Weights of a small GPT-style language model, trained from scratch on English Wikipedia: width 224.
MLP neurons of a small language model. Each row is named by its layer, matrix (gate and up: input weights; down: output weights) and neuron, and shows model dimensions 128-223. Each number is 128 + 24 x the weight over its row's rms, rounded and kept within 0 to 255. Numbers have three digits each. A neuron's up and down rows have the sign that makes its largest values positive.
After each neuron's rows, "raises" lists the tokens whose logits its output raises most directly, leaving later layers aside.

L12.gate128:149106152135144086127157158152116141181130080150082130131179108127168132128139109107130126126162114156106113140125124149157125139098123156120136075163113130128148071109119135122127133143086130111108088159116103133119146111133172177138108143132099147124113152124098156123095130121159129171
L12.up128:125178155140141124152158155125161133147146149164137143133145139111119149134135144131111111130127122169114142151141130150136127151107179121150114079132145116128093149124133135133114098128115142129158064090129129144141129099126108090109167135122111112162131137182151114150134131129087163129
L12.down128:155151114124121123147154121081117154131077152121098142163173145130131117166088090132131136121118134122085132148111130150150143112096144211115187094155127109120111104113113125109133108140157105142109091125100136146139107116126144146166102091135099139129145150090117140126087093099152127131
raises: "y", "ifer", "ied", "ía", "ys"

L13.gate404:097131120110145127113127139107137074126152114155133133147131119118131123103121134132117147138110140152092148132162134123131116129122114144134152136124114131152127117168112127154109149185167168151117101127122146145134097121153150113169061135123154099133154114168130102165164145080111143107
L13.up404:130126093100106146168119118119158114121139161132155150129117174137155124131094130100102117154122083127067135131124105135140131124136125125127161152078166199123175100120116135139108109131139099106185148132147154123119119153109116143133126127061117124134115120141153106145103134117138147140
L13.down404:148172150110129123157117076123139104117112101120153103134108114140122148117126140107068136110116113108133147123111126124146108155125162139073111137119126134117126105148132161140061139129167133174145160123093160107104115088127138141118128148132138153129104113135132152104148105135131118085
raises: "out", "offs", "off", "ery", "century"

L13.gate215:087087125126127084145123081104102089108124102158141141164138113132133127155132136105102163120091137123113125141149175129106140146103136153125113093097112152124139161136149110138086156124158089133121133101097119119130132123150129133153135145128094122114137122108102121145171127115107116103
L13.up215:131157115130102104106119122163137092107152118157118110119141148089112107142122125101152145129098105127072119118124101172131126114128119162082148072087123090124133109102159085134112118167144073166141136103127124155082153132097144127114132112161130138097125137152122136125165084113088138166
L13.down215:116116106125156120130128121119109134122140104102144119128099095119158131150178172116097114151136124109125100122141105126103141173128127250145149130125113123122148136119074135109121118142128145127153120127169124133113109109107093091173176149130132146121148134100158120126130143137159122110
raises: "===", "====", "H", "J", "D"

L2.gate431:197159128134154154102149113125125143154130116140117108130147161153148194127113133080133137095093140109128112124117081136114113108121137147096136156131150144129070089102109115111133128143144148097141128123105060095126088084121130101113144154138146114140112085137132157147132108104157110158
L2.up431:141123109129135119148138145142133132121151141174119121112146133137157129112101153076106126102076148093139096103101145143119148065138120162112153143158136124157081111143121139148172128118144094096158121133110088105125092112143114129156128124142146147124132129108131144098111103129193130115
L2.down431:124101136148110142105112143113116128103125134106155144126104090111095108134157104209126136152166128162098143159165126118157103178127121121145091115100087122114196126141138131105094132151117136156098146116161179128120148154138141135141125111097123151120100124124114107142124145163094115117
raises: "th", "rd", " km", "60", "00"

L13.gate67:141099122137124136109099155123099084100113110104097061105123156097147105154131075080138111161114157133161168126117101162127117149173136111180101137125049114103110154163109130114137125103150141162147087110092168143140144145159126099089142139126143140133157130135075159120131166103137158131
L13.up67:122116105158117133114100159104113090150174167110138115123120123135126118143106107143140119164115126079158129162120109139153072127159137101170079165134144135137097125124122126095180157114190138133119127142116155118138094143146118136108078115092076159150120123117137149113093149083105112133
L13.down67:148104142109106125124119154156084105109194172139137106115108130126152123090151100108153128104140086118146113122089106126146099138128120144137062103111100120111091119100137145119149136161155106039133154101164156123101119117142140130130132159098145137149188097121128115119126165121159146180
raises: "aries", "uated", "ary", "arily", "ued"

L10.gate203:157113108112143123093133185101138188135105131125116096143114092122125187128172165156122144110115120117146096125132150156058125136123108148154143134152099079138121174083100108150127131129115122163158118122137115141176163123128142147187096133146078152100106140150140118099108143135134118130
L10.up203:122128137155159124132095161073147153168129140136159136148171103154142122090139137156153103155059154086150146166107105133127133146135134129078126135149125114120139108116137173154125106179155106104148112145125149123144145143109145140107108121161112129091094130112143110118151128147151110128
L10.down203:166091127136151128119105132134115117132127107125077134119173117110120158142169119173120117129121092085151159135095160130126103144079089092109128087125138124106124133129121128161114118136171130132118144115104099164135118151128102096204133144143094129093138115134105129134078110145136096098
raises: ")", "),", ").", "):", "ā"

L10.gate61:147140155161150176103084101137120155107118126141114087110140142122073101101180105151119094113103097141118122120140100130128101130154103156180177116134130106148099167144142148142137106073075128155070095152125144087140145136124153101148095146143086166118169124174127118154112113107124100127
L10.up61:154124132135106164119097116113153132135133158133132122082110130117133078130112146130090115144117122138112134116126141102122099138110162114126117127170128166159128144120115094155116127128109132149117123132130113128126147119133132134133105150140161083153113128154110177134121179159156119173
L10.down61:136113133112128114126153159130172064089089157150123160123109121146133121119120101107101152116141105146120109142144114150158099139148140099149122160160118113194117150102123110113108112127132124154097111170161087124123127120135137135159112104146067108112136098135155150114139140141109111124
raises: "ment", "er", "iment", "ust", "ient"

L13.gate116:110142119127178099076119139095116118132100099124159124140111096109059126095162125115129141121088115125103108159094113134111130117106159104121171143113123114116093113127139079127128134122140126123129081104116111107116075133105098120118128167147088138153143098164127153139116109110123121176
L13.up116:122164106086139130162121184135136160140153129154121130187086126115110114123154157112146131129138113133128153136059120104119111144125161112130135132124110129101140125129083176171097149125099113146131112116085118108152103113128128113130121103108065159148145098153146153116123089143092133114
L13.down116:135120094140130142105099154113139090094142149171122136143107176142154124134125138106110104138119123126144111126123125123120132152120095055143133149102104184132127134133101172148170111141158119134112157147090149138105094139117113112103143139139165102118116095157096106141146105128126132102
raises: "ency", "ably", "ability", "able", "que"

L13.gate293:145134107131146121154154174132117130110133123114143101136119129106171121090166154149155123113140137113126122148149130141127154142090143142122120102141108169118125131130136145107109134125121127144133121089083143077155151123159106169135111119149109126149130151091107122101112121121138144136
L13.up293:144123128156152088111118117140106135115123160127081147135142092141106123099111107123121135132123126129111137176142156147110161166126104096156133094122096132151048135128169137129118150155103109126105114136060095128138133101159091149124167125126139140131124156130093097122100102145140150109
L13.down293:111132138063081135152088190154146161115107126115131131126140142151111115110114119113127143136115127108117103123150101149152130144109095131104124147107162112148097142118109105111085143156112126123144139127159164135151127077128139188134147097116149097111137135109127127110118125103098138148
raises: "ty", "ter", "oc", "co", "tar"

L2.gate58:171067106127126150141132130161096104123093143167163126153130186125119111159108134151117112118175132113182140151094137101142110175120126118195175152149112129121137129104109149151118139133124144145165133109144139119134111136149126119129157135162188132168121134102191128178123164106116148128
L2.up58:131150141130116104163090117110117142145102159103079117108099121133141141136175119099106142152116139146118142143199115167191105137096149141119116129077106126094135137102096089158116113141153186105144129101132126099103112131139126151133107098141110127174110100154144122130113123147119112140
L2.down58:080141126123133118151112123089121135119121154143161147116107156109127152157129121091107160138137139158109084150139118142176132060136122119101106101091106106094115141118115103133134122118136128145140162112122156141115127185152125153125131098142147117139139079142109117129151158158128096163
raises: "ful", "\".", "\":", "imate", ".\""

L12.gate0:132074145152082118110123079132132139138087163113108141109165091100122124114142075141128110151155118146122086132134134140098076096158124102130076123156127090124106143095159135068158105076123108123121135112109142111135139140106096135116121086111143132148109164126116127132162150159126138152
L12.up0:132072120144110115104142162136136134147109146101161071110103139127134146121114143078126112133121088118116081164125108129129136145146109169070097161126159155194130124128143201125153134098155128130140141153128117165112162122092123148121094168113137146123098125188152167102122094147167099118
L12.down0:110089120131122122130132125091125175152127116061107108126129142095107143137124114093131104121103125087094115157128086109124140139098106102147094136117089136145129170142107141123146168109131083079158091090115118139142144114156119155178124136101204156130141139138126128128138084116150151120
raises: "orter", "arp", "aded", "ape", "aped"

L12.gate244:139150149160170139117148100135125142139109091174136108114119158133133127117175094149113141157142111110134131153126118133128134098131143115143147168170090098122108130140174105109133143171130156079068106102112135090136125109114109152147130144129130130131126126118123165082122112102126139157
L12.up244:117125136137138109157140134122156124096105093120155106098123152158132118098108131134110166120118089125132144156155127100144081148157141116186104144127148122165136094129102173185165133162162162112163116147138111100178190166121130141144127133133121107186119100142157130122143162152139102134
L12.down244:109112130126121099156139109101120104142112150139103152087102138112143139151145143156121143099153147110115109117152099132133148073107078124151108166134130113145180169090111103100131141160126188077157117140143144104150130155136140135066089129072125121114130103131112182157112121099095131098
raises: "inet", "ied", "inth", "ies", "shire"

L12.gate126:125151081178104117090087140177124125143123144142131115118117101122115116106096163129138144156169109179105152171112086122125160098139158140117130127140145118119134130103117143170134105089111131139160104121128164118146106105083138149148118110093111115108152146143134130070142129161154129111
L12.up126:093123119152081163126106156143124122134137117179091127098089110143124126111088135103139157134139149146138107116123161122113107158132114155063132150112167111116137150127104121131100136152138123092130092091126121147126129099132135137114166095148128168133177122099159095110155163095139066126
L12.down126:154139111120191143151138149072078100129146125172161146119098107133140156143072153142117102104142151119141157134117117139146153140135120091120159131153135127150144086113116098147139133132168151110093133109138080147069088147129174116135137108133138155108099148138142144151121149116113119098
raises: "ius", "ent", "ents", "ently", "ented"

L7.gate91:164065144169125109115118143138098171104122126142133132168092099140139095149136125133114157117125118140121117120115102153107132132119122129164097149123139119172126140095127101097157146110118179125195140110149146122140122128165146116150175102162157153142119115136150125129161138148135133136
L7.up91:114125080142108136110151117145081134133121133115117139160112146201165132125115120106158136126104119128115122143094151139142131159116115143106110121124119141088135141155131084132109106143088125111097152119111115111118145164136133102151124115083157112103102110111195075155113130153139135127
L7.down91:165119132130150099114155131106117129129107142117128123114087143124133099171131136127154156150141108095157089115123175128134111133129077060115132141110150118144048142128130094128132155110151146070117168126182085086142121163107141114157160124086131131123133139124126142124135104099093130175
raises: "ial", "ially", "ent", "ented", "oa"

L3.gate71:190149083116162123114129120112086143138147115124109127141157149144165160115154128073139143099118120122118143140102104139111112134116102168132144159143147147133071121130117114139127093144150156089135084116090071131111137108113121098101160134160167092141101099142114117142099130107150132125
L3.up71:132153103120164119140095132135098139151110096126102133118142150138143114107106143081111132108094136105151086098133114130140141100129097163119152160194146111172088118143122139153132131093143125093158088148072093122137116123110114100096116107148149164135150114132154139096100117127165128119
L3.down71:127106168178120139117127135132142126096142164131162144121116065095112143153142118209128121176172148155122149162170108109145105139130112123134103085102115133103188117152165109105141137165109124178108159117175178131099131146158160135173122111091129142121121140126133096151149134144089099123
raises: "rd", "–", "th", " kg", " km"

L2.gate429:132168075139090160115102130128121154090090174167139140136119112118133111124100126086145136134130109136093056131111122102146119114119137125193146124140145121150154144121161123126147121134136132139132109130168152116105106118128124158107127129122164160128110116126108170113181134137118105151
L2.up429:092097101132147154111108157081127154119129121176137062100111126139157178166105137108133097151135119176116114122128133141148140115185104123124153165179142191125139192097171107136155149150101174110130104098145169129141106121122148131128088140107105084128127113123098144120132123120120104137
L2.down429:099126120104107134145100118143101132098081135123094104137071103116186115103078137094129096130139116190092129178130140159114091116128106101155139161147150115154146147118111135153114137150142126120115121148143135094112119133094105131131105115115146146079116155115121166139121099100114095124
raises: "osen", "oice", "lor", "rist", "ron"

L3.gate129:145123167095121182101173104135132123100122150090148115124136125131109123152149110111192112126124108124151159122099111164134124084125116139125138103125188086148138127173119125141148120087074172133177128076107153120176116110152148107145141142151110160134141108151077154132106123187146127119
L3.up129:177133124107159107084137126148159067122150108124078122140189114089144129110160114104158091107141114124153135137138119113111127113161121135138161087118137150104118092118157122107142132068104153121139106171095133089174111161106133119169152080126146117162099110140141114140160097122126133160
L3.down129:119141145156157178079115108146115107126143133125114114157165136129125158096163121135093157074125142079138052135156117141131092115151118141118125100140122069137128101167148135112115137101098171128179154148129131118119154152089108101131181110132084167094135103117139142126116096154127124086
raises: "\n", "-", "),", ",", ")"

L13.gate382:148101126093086098105129185142113101153150159135175092154130134118124210122126095133107124126089137126140137118157187099117116164091131138086103090172122170139084100155096142107137119099137137100111129114107119106136150130157127132132165124151131149129175110114077119127149121119121131116
L13.up382:123084107152106139149155129122135073168084137099129078113118146100147143138102111122138170107133153134109127123127110096156140178129137170104126136166124119140138089122124122104179081111133116102111106104128164129144156152156133113150133140133145138128127128134115078095143132104129130165
L13.down382:126128126184112102135117108133134102090121139145109115142113113143141147150110079125109120111150140097133108109146113110105131124114100106109119158118126135148085137110151154105120100145150072109128072126131160110089111101177111170121096114166110113130109105129124145111100129124113130134
raises: "antage", "pha", "right", "ways", "ice"

L8.gate310:119120153115145115093146154122105134118147183142132141169115140123121115148079164093099137131110150157107135123161133132100096158145148148096103137158137122173144134045112119130149132099157125124121111121137131151094115086150164134119124167114165151161176150131083133119121116140090100111
L8.up310:073121170066139134124126103151173164110183136158156137160138145184164173123149114107167096166143123149200136131118131106098149119130090111120104123134151120201120130117131115107139088082173112126119098116140137125129085113129111092144124117131154109114166125146104107118160151094155104106
L8.down310:084139122103135165137067159139135217113157137143108135145119097145120100079126140126122142132123107172158163134147134119173117082149119153117138140099100140150137122116126130130152094105124117103133090140110126136133152121114150137148088144060122118145127092138067120122155100160112103096
raises: "erson", "ers", "ate", "able", "rem"